Weights of a small GPT-style language model, trained from scratch on English Wikipedia.
Training: a variant of Adam for these matrices, 160M tokens, 9760 steps.
MLP neurons of a small language model. Each row is named by its layer, matrix (up: input weights) and neuron, and shows model dimensions 0-159. Each number is 128 + 32 x the weight over its row's rms, rounded and kept within 0 to 255. Numbers have three digits each.
Before each neuron's rows, "fires on" lists the tokens most often at its 100 highest values on Wikipedia text that the model never trained on. A number after a token or word is its count.

fires on: "\n" 40, " bass" 5, " season" 4, "," 4, " player" 4
L5.up352:167082142145122110115099097154136139105141110122112138073147157112141126175141142080119090093109079078179095128191109189159162117141124116150131114140088128129129098114065132057190126092145111158152145184155152158128087185132136192069139150159126129129166205155113126122155165174089105077133157117129202136093111116148131110137100094114151147078085173115173130146153107181160108187105111121115213093095140151074115090162108120149108070138158124145087137079139139107088192142159178

fires on: " October" 16, " November" 15, " $" 14, " December" 12, " March" 6, "r" 5
L2.up502:126129113157194127159087189127138124116106087094073147131158130113094137123072149057098093094079147097153111135113169185143136134099093121089116111151095140144149117093108126131147120138132102143108189133136151155113082130070129131105123169116104132124051133067131097106162126108122171088141130144128138111086144076080158126126120118176101157100118110106145189128092112094139098161094148145166133152151095152163144155217174140172111131152091255077125142131153128178148177158111118

fires on: "\n" 30, "ly" 17, " also" 12, " now" 5, "ally" 4, "|" 4
L4.up457:136095116108110094183129126131067130193047140123127133093112116145124092149194135145110120153113168085128112153102186141149089132204081167151122135103140115153154121103152129154169117170119154132073202107134118146174122107159116102129161141217148121125137121128156142174106095104100165138165136105099123131166143172088136179096081084106134185145069168100103184164131141147085125095116186096105175043093157121136163085115126120153119128153070106093130167168149093147110094187087156

fires on: "\n" 39, "–" 20, "," 12, " |" 5, " Tour" 5
L6.up245:100098141176105098118114171145125151107120140173100157140125156092126128086095109110164142144140134169117075160132147112091058137063148108154136142173099136099090093140078119110110097170064175148146184162064093101090147122134095169115140106180139225116122138077108090082148174200147139128168135109116046143150103145107150146135163106082091073168169140165148136183119131123145082146140119127170177129070131123166123148129057103122146130121103197092107094130121124165116161175081122

fires on: "," 44, " =" 20, " /" 11, " -" 5, "/" 4
L2.up204:160102130201101154160161156128083141099142144113081114136095144102174100137110152092076168106137105144117053128114131108151094195103151116176101095110129102175141139031146101115097138157107149174194140187122180071111142148154075108167132131202120124115150085091133144150138141120106111141155173076144173136048094134121146105115101085097150130179106109102036199132146123130117109129159110139160142140098142098099121142077054137117162131146099151125147185139191112128132138125122100

fires on: "sc" 23, " des" 18, "pre" 9, " acqu" 6, " un" 5
L2.up338:101128125134180145106093146091128154107110046127134194156108147107107153148102136111065128151061183119107097092143146133112077152092112095083191088102126161097119131090090148103120162137158114110186142137129120136133104087090141151117118160164091064156108157130147190147076108105109131128165085047150051154157126096114134132169124104115129131095185201195080195090122140144147131150132153167184130146150130145174119109129152155132138103103120172192167129164113112166079118178164145

fires on: " on" 18, " re" 12, " to" 9, " joined" 7, " served" 5
L4.up250:087133136144118066201145165118141135064099123140130187102153192117114110142108061106092076138112123131122078158143165131127130115099092113171105107117126152130082147127169133077129169175143112163075107160121092178117046120092175135135172106099171139089130171085109095094113126130102164174123089085115161164126173089107131100142171108109129158101170141129087177113103096216142063148093192143192081152137159178146117121107181166164125147088117170154134101124150099148104123147144111

fires on: "ator" 16, "ist" 15, " editor" 10, " poet" 6, " director" 6, "tor" 5
L6.up67:119079126127142169151088121107150155105113121095075176115142130082129145104115128156078147099101078110156047150186114122140062141169076132095118116136134176134103147147156127161160131117121133130133127099107125167117146156088178183173147124094088157124125127169124119116163170178073104170147119136103078124143092140151130090156173157110126219130077092175076168149181193150140140102170147132062172118083158130103119084075161176093135109105119178167093103099130106130085166168141060